{
  "num_hidden_layers": 8,
  "hidden_size": 576,
  "num_attention_heads": 9,
  "num_key_value_heads": 9,
  "head_dim": 64,
  "intermediate_size": 2304,
  "vocab_size": 32768,
  "hidden_act": "tanh_gelu",
  "norm": "rmsnorm",
  "norm_place": "pre",
  "norm_eps": 1e-05,
  "positions": "learned",
  "qk_norm": true,
  "attn_scale": 0.125,
  "bias": "all",
  "tie_word_embeddings": true,
  "parallel_block": false,
  "init": "normal",
  "init_std_qkv": 0.0218,
  "init_std_o": 0.027,
  "init_std_up": 0.0312,
  "init_std_down": 0.0312,
  "optimizer": "muon_hyperball",
  "learning_rate": 0.016,
  "beta1": 0.95,
  "weight_decay": 0.0,
  "lr_head": 0.00858,
  "max_grad_norm": 1.0,
  "warmup_steps": 0,
  "schedule": "wsd",
  "decay_fraction": 1.0,
  "decay_shape": "linear",
  "final_lr_fraction": 0.02,
  "batch_tokens": 131072,
  "max_seq_len": 512,
  "doc_mask": true,
  "train_tokens": 783500000,
  "max_steps": 5978,
  "dataset": "wikipedia_en"
}
MLP neurons of a small language model. Each row is named by its layer, matrix (down: output weights) and neuron, and shows model dimensions 304-559. Each number is 500 + 40 x the weight over its row's rms, rounded and kept within 0 to 999. Numbers have three digits each.
After each neuron's rows, "raises" lists the tokens whose logits its output raises most directly, leaving later layers aside.

L5.down71:529470409523499529490483483501513454534526490435569520424418545414436483529499477542542531515438504478501507562440519490495506551495485499478456456591512506440488500546471521457543506398451483497558486502461539442532554492460495476510412561574485492483507473542542504587452573444501516505484503548472514423531488527499584477496533439416439536514484528479504505504544553519487454486435504498432492492495502452519479531444579462552435456472530519491495490489597482531480525539522497423491490500578452552484524485518516571507506481534422520500492482433551474539516481539480535450491488481510496428473537461578554538556474524541447475505484483483545504543576493461375494542489514432539490438551487560463456464401479496501458462387472465557464531460472563569569480498579483
raises: " in", " on", " at", " within", " throughout"

L5.down464:439395509529482573554433494443413508519493531503509559525494427491448549498458472465428435418431479461486548550472437464465493498510456526460538514455573528457522459514501534492442507547462493457444479517531522504483545534469473474527516438526531507491512517517570499512517472533475480478426487530531548477501494481485411476608486505548529456482473507528514524446573491416528565509544450461569473536525593450532550466476512568485479473508559543464466520539506461593539523510503558495513495492446498508536500567540483489480464510505539469555493471535513491536508541523522541504491443521489555481501555475527410539562500472516516433512480471481476509451534488477562467500494540503491510419494442536536559510479575541582533476476530510479490578492518487504458493518505515
raises: " died", " attended", " participated", " joined", " join"

L5.down850:458559505462491509516541523580501473533467518523494531521424471447547527465457478523504496498531580536432433513535570526455565556430509526544478495541462551435529462541444501505545493494460416502474506527427411489505500473558552482418520506472500516537518529509511526569511506477494494528484472509477489506516479427492476455535491462508424514537501476468504445413518501564497447439524540558480467420545527455518523497518445469537558484540494451511512490456509529579515504488475514524548544509591453545481559398453458523454537400446448432495478616498497554460477505487578588510506430538538458470483508560475512476485498542547462475506493507514527520566471493465442545488441510467527500556466418436489423554507581473514522548536488489447475523486547494448552479475506494
raises: " called", " available", " directed", " featuring", " named"

L5.down1137:507498471546500485535540476511447492474486479472493503435443448547473548466481458478471520478446518464449501548506542488481581507526543502471537453459484440423491428538439543491533507512454556476460439478545451463503531521479555432524444496588477496506518518487518527599523408484510523558558460497549503524541456486445472490561536568519402566523460517502535555519563453574456473470470476454533493485457489515554564539461501565544454531473533556474445494424572417483476527566518527518527452498528509479541453500530401542500511497442527456554495487445496572512496435514489507480514494516494484469442497479530529515510474510547547485523531545499499518479543498429450532513584534467556456463447507606481510521524492499453507436464492481544476510482466482417522475524475454
raises: " in", " on", " throughout", " across", " shown"

L5.down1797:431535465498494483512509532494520482465493479494553530523493499580507555484464424583510472554523455551407559458458490468485522565493512456548521415539527483488527485509499492434506494494480425516563519459519501544480592492474420506583464493470533508469492484507553532515479461439481501549527556408543441508536526455474442525536504574477451525475485470464428414531524527466488482493473439512582509514468470486423473454507485467493512519543553525526494538464501555489561542472451452509453443421487544480485527515521540456506499476548493515429489425573488498509505509540520516538557486489435572488486476560475548464502472490546533453552492558563528523562503561519523460453487519490500497446516447562488503386474458426525516506538515526448451500559417514508481528417576468
raises: " offices", " titles", " title", " office", " Reports"

L5.down1404:505560531484505516438447496485439504513489558487507512488521611486478558475475495488486465540533533497507517485505548481458557449535527477490531488498471553505434553497555513605494446512593559479500406492472488488520546466567454524552453436555443541503463470507557495538521526545489492462450427509492463462509518399517578472504541498518504443528537540465486523418518471565510528484554499511578505565485566491514549549432416604471536450477459458522503503490508500486512454508574474515480494509428517562518497519524446491501517481519528563445494512485530469586576540397531519461459458537449489477476487561495560445447510467430520431467436550412530484530439583494449556509478498514529453522491475477497505494444487512483481467525468509434465453533538430510484434490457500
raises: "'", "’", "res", "',", "AF"

L5.down1001:559499566482449473515444539510549499533532479483507469570477460478521492429482440499458513517477429536552533458527490434471539469494549463569536441501462518482440503487488533445497520561564500424469527499489621494482487498455505497494481486506514470499495524473482515522514484544475513502488481524484507508558576524531577553534480469492495541524477453523464402467511523561518504567456556514513452458553479407509426564614475593429487501464541423511515443467486507430468531528492498481555488534517529527488455507527490562602546452531484541512463532420507488515536446523497537451414483574516532485522515492483500511520496452537484543497443495495460533558516505463517548508472530511476570573537462548505503509493476461505474444457480511531531594422500474418481490447547608
raises: " who", " where", " which", " whom", " whose"

L5.down525:503474485554541506481461484481498521534588514463537483509463460529485527473510556594456430555474516507513492499456492512554522507509461586518473493499503521543511553527505507510519412452483510510435518432501555517474499460557458517604512441483443526479515510521468496560568540446455526465434465439546470558463460504499468495512488419555533446573489426456505515518514448579507402492556522451523474521515491490435527489472479517442469482481513506466546517500475475431521535482524475468521523533509536545518481560557460516532509493583561492506521570484485529501518530489536580486534449512492501551462506494513481504515443442536494478443512463527547518511514531474460492439462484567498521451490477495491472419467480475493508519475569465534481514432520462491531439441495439
raises: " other", " rest", " remaining", " others", " another"

L5.down1033:510518399405558523567541427531502510493530527498532477532519479495533485451550507540470485488410503457510514479518474512486525586488518572433469573503457493474594507529498444543529458529556416498480482500509522539469565497538546559514481504487461472521493527504482499432499464516474456472498539533489559513475507490479464449513463540530471507500463483458478517546611432524406542453553508510451541446521542532487465483480479481474516543474477589466527494417494583591492558549496558483506514506404529574496517405481524494499477460536519615496524496519529539525474510468497526475446465513477554526463532582554471504572538472520524566540514508451498558468486455473460477485449521479431564515464521447455489458542525523438548548542464504471469512476483518515478539446513509
raises: "ed", "ised", "ized", "ged", "ected"

L5.down622:586416484461530505524465548454546415492513464548506482502521470529496495525469477477484468556508455502505464453455490477417441547459499514580517491474472586476463466423532497581547496440544446493498493476476527547508497487540526496470483489553385480572417497429509546582461490509530513492553476514562533495479470496540560460498505480505468455498501452506535470520575516488513468502422510536455433549428549506479441473564411480474455527492497496442410550482478530419483488505529468486525520416536517485434484532513448522518427480516518517520518450492527458469526533469491491545539469437560484453450540601488495454521533508417494534523448550528496497484528534433473483487490525572508532524489428486535458450466530558468464503526478488478486556571520499503482507500482455
raises: "\":", "\"\n", ":\n\n", ":\n", ":"

L5.down2281:516502537519535519463471486556506499463502500424485476522475487472493454499471578503441572468466516449442491479519503495484509412590526492438512478555477531489461525581546486484522508476460550529548470495531468482467475604481462518515492437469500491559522509487519504504519537572476525567492515582510497482542517497527522524435552448484489434514498497584490523526498556523488601541481567506515482516559498582458426531409465552423412445508534509432518547506467524494457500488525544504503546490482466506541382535481482472461538451483512505525482470453440486505532517555479418443484535497496481568515526451544460473503581535501488511567482499495575426515523442525486507429529528519482529457481486489485494438558479538474459496438506519501565456518538457605482504488496587
raises: "th", "teenth", "igned", "ribe", "ll"

L5.down569:507517421514417543566423490439541568478426446512541521480521452506424518490408537480502497519532497533523487468492535537509552518550451557470422504457492520605475528557516410501512541474549517487482537508505541529523515520510474497492513554489445444397506534548486506532495513447534512508485526522492444579471555502486469492522515533461499508472542479539489510499340535539486525427503563538460467489485555527541556525489543487523477499572459494442542517540484543560485484531531520486521495511564534506593523533539483520576528522454485507553553468599522497415532468478495471572519481443534513569561491543522488498546504501522475516603500482571535483525495429451514520506559507500532444517489537486495514446556499468509558462440547553533533531541444491532477552459572521
raises: " brothers", "ologists", " relatives", " members", "ists"

L5.down1221:559473564455504511513474459483494446506504508432499537492477514532499472560516468448482559552525506518480489512575527484533485503514521471460603414470466435477464505458514526446455478566502529440436448459464525478487514483515498558456526453474491445487466482547463554520539438481510490525500530526467498461529512453483538529526488463543438537585532546503505511517505470469530509553495538543531588507515515443481504474450515477463477524471503521512466558455470449508512493401513496519496444470598434563455490589509453554455503561430481389462530548472489566529529523434506579450432480552581540542532509543492583533592513475622495409468521530533429524521514518511511539511526502494523476519469584518470461459523444496507556497464547497560468416548501470404537501513549471
raises: " who", " whose", " whom", " which", " that"

L5.down88:419437536552531501437439494487504558497464520517498488551441498511494528509526526386493488481486484525529518472517468477468482450530490522480531489441525508482454479440470503544606509444584610492465478547516553581482520450525483504490560442562555514472583535490574461496480512550543490546513422530480535497489483429446548505344520536509462443431471491489548517482472467424483497501479475523551451514501456460544450600483405572447478479485548452459485496478510441477542518514533525419540460562423556493488417523501496461506514460490547543512521559467475555517544497474452446497467513508547514514466464526521534519531533558528516524437483517531518484528526482463516523526487465456476448527572555465519472497476475502467528460487522545502513486541442487547536542466494525
raises: "'", "’", "',", "'\n", "'\n\n"

L5.down1997:482495517436465470517442543508450520481526437526479425554575495483513576445505522531495478571516544490515506529461557508445443573502543584549453446465417526496468466446576483525486507510504585549522477528503539483533500586503521529486538438468496477467502500511476376452494503505459511511458508562453531531484511465499529433460518461551538476486497526497475505500510476491490556480513505531476522512526457457480500499511487549490539476513494456439496538456531605520453527491518509480447479535528413528535498511585444557518499551450414492453552475531482495412490516451484543547507466520575508509437537408474476490519497504513469511456450511502522477555464582449509494537519448513530476562559477519478531465527522456486476444545466495514469525492515457423511505533467580
raises: " movie", " film", " anime", " television", " TV"

L5.down1581:527496512501499539487479513469498525445536519443536565526450480478485547441482529522550525476518492446438400553540506530391483474441501452485508472506507426500544462472471469453521504533509520466534515467500489531396444505487473484509522478543525493478513510480427509435427485540533521487454491549485459483465508486469513540489458472461508502491510549545562499534527485488531529571548500492477516511471567523500469492577533514536488455528501542480442470448455476451495513502573560432560467512494491587487541573544455511456560473526440453469526561493473526538510471508512476461512512495440551518470487572472526498472480449572451513509542471481457539547457493469503510459417443485529560488468463613484544485462510531533544507544489448514477572499529439493532561422490508
raises: " known", " called", " referred", " named", ":"

L5.down1583:384456491517462446464432548477580508476502501494464513497491454509421494435562471481527491463524467492517513541482551412481536478467482473485516527432499468473506464428508373505488437500473513525460513535486473517483518489519505412496496481529458520476485516499475497409477572503493482494491477505454545468365494472466522407465503551511582520501543449453457507502516477456456478512437487534554444582545499558399440516525502523578423435573519471460536479438529488505477458507500537456507447556464509546485458454543441460539449453442488539473470541538490437479479581508510498495526447563523476505505463515540412485459503488486540547439495573553470515472442478458521462554506528513463506466503506496448536530503505459476460476535493498494542508532545521546489531498402439
raises: " from", "'", "'\n\n", "',", "stration"

L5.down173:420508430524444528537576480474564503495513470413509505486515490449564527589506509558436432439484496486541496518464519497463535433475472501527468503418498482469498496532504524590444537443534481434467505500468425525492463542530542504474544520486533482456404481524526496510553377430522528525512519474482541445516440493459574476428508554551520479508494551444516468530503547484549508455513523446461546479515543565562467549488462420482545510555443553508480456513522489476462464492514464445523508477490495479497498541523501508477474469476451457560508551433568488503480557497582455557468519509506480501480527451511513499491490492498542522491545509435505459467521520517482437490468481535514524492529466538524511501460425525502461491484521553541432547437483495518440500538444536
raises: "ides", "hot", "chel", "ea", "ession"

L5.down2009:515504472492491474506487552492432512504481504502474504528538427455560529497449499563551559487472522460478484519526467492496443538473461492513536518481457513521492475471486475516505475470487423513508489424461462510477504466501509494461478476453572466474483456555448443552488450535460470541525546517474543509534511474572487551528591543505525532497526512446509533434460517490400479513502512411553469588497499516563490534474472537459556498557537501459477464521485454468525531474458456521464460403471549521420508500478485492490530460444498539439529502392575482496525507554522483590539526469555475421531557516523534517487520559536522487533528450564530406512493473517470518528394504555485513429455433623482472518516423513555478508494477538437529479449491522560479422522473546
raises: " Colorado", " Maine", " Tennessee", " Minnesota", " Alaska"

L5.down1287:511471475513519424483538551469486539504567529456444511474559491517421488473535458428500506521492474522516454483499562526471523537495507495515457463499473435526517475469440481517444481525495545523563470524532536579425533554420493551526487423559505525513451518482594484483401535543495604479521497495448472473498469522533501534466506561460469560546534493528587446517501492498504614506545451439453515561482525441465501516503484491510535510483410454455495524434476503522482521462510447519466466426519481551512471511513390477503512479517561432520479498539564526504442583452419487499449584576558523507454524493534500473478519493460601566526457577506515465475523486437538424472473439439516502486491501513504428448518485473475516510523375481470500505418449494539472483502532497
raises: " I", " II", " III", " IV", " X"

L5.down719:516462541488463556500476459434477539533516491460551460484489523500480470486526511457485503514474478508458454559465522483508523490459518564530486527518442445561535474506515495471510535602510490530413503480510507476458409546520468439474509544407543571544468474489529584533544452478536567530520525538482561520528504487524454453480502470567446586470469385477507541465487484528528447502495569429507495472541502461488529477457543479552500517525484423557509459490511501470490520445520510559474478539527535450527492496449541497507501488468584425495581581415526529487505494540515511474466552577529474364539483478494532586571503509494529515495461504429485509519577431508524483498502509414521434478488474549499497589522502479492483467463462483441511605509488535425545413505509508
raises: " where", " whether", " who", " itself", " across"

L5.down271:526508520462522592488531469483519509543508549530510487531578539463460589462514516541484479468476457437486540484450512479520499462533497507486394538513529496484530504487484537528450487483475508477522487464473505490394457466525521534513604471496506523507537522552525455535512526510475484520566539581478491523522576413495468471463404547541519549437511493505510534571511532498465476593508553580610523461481549498520507517467496361430424521486557464402536486509474489469520498477443548517488445452538509588579531492595456529510556512552583543472484411537476465488473505498480474520468520448486517533539482533431604498565497510533383584521526488492490509496531481423462527513429524533597478465516437521528539455469494463496484474551476545466483510493501495565493539569489564
raises: " title", " titles", ":", " expression", " transl"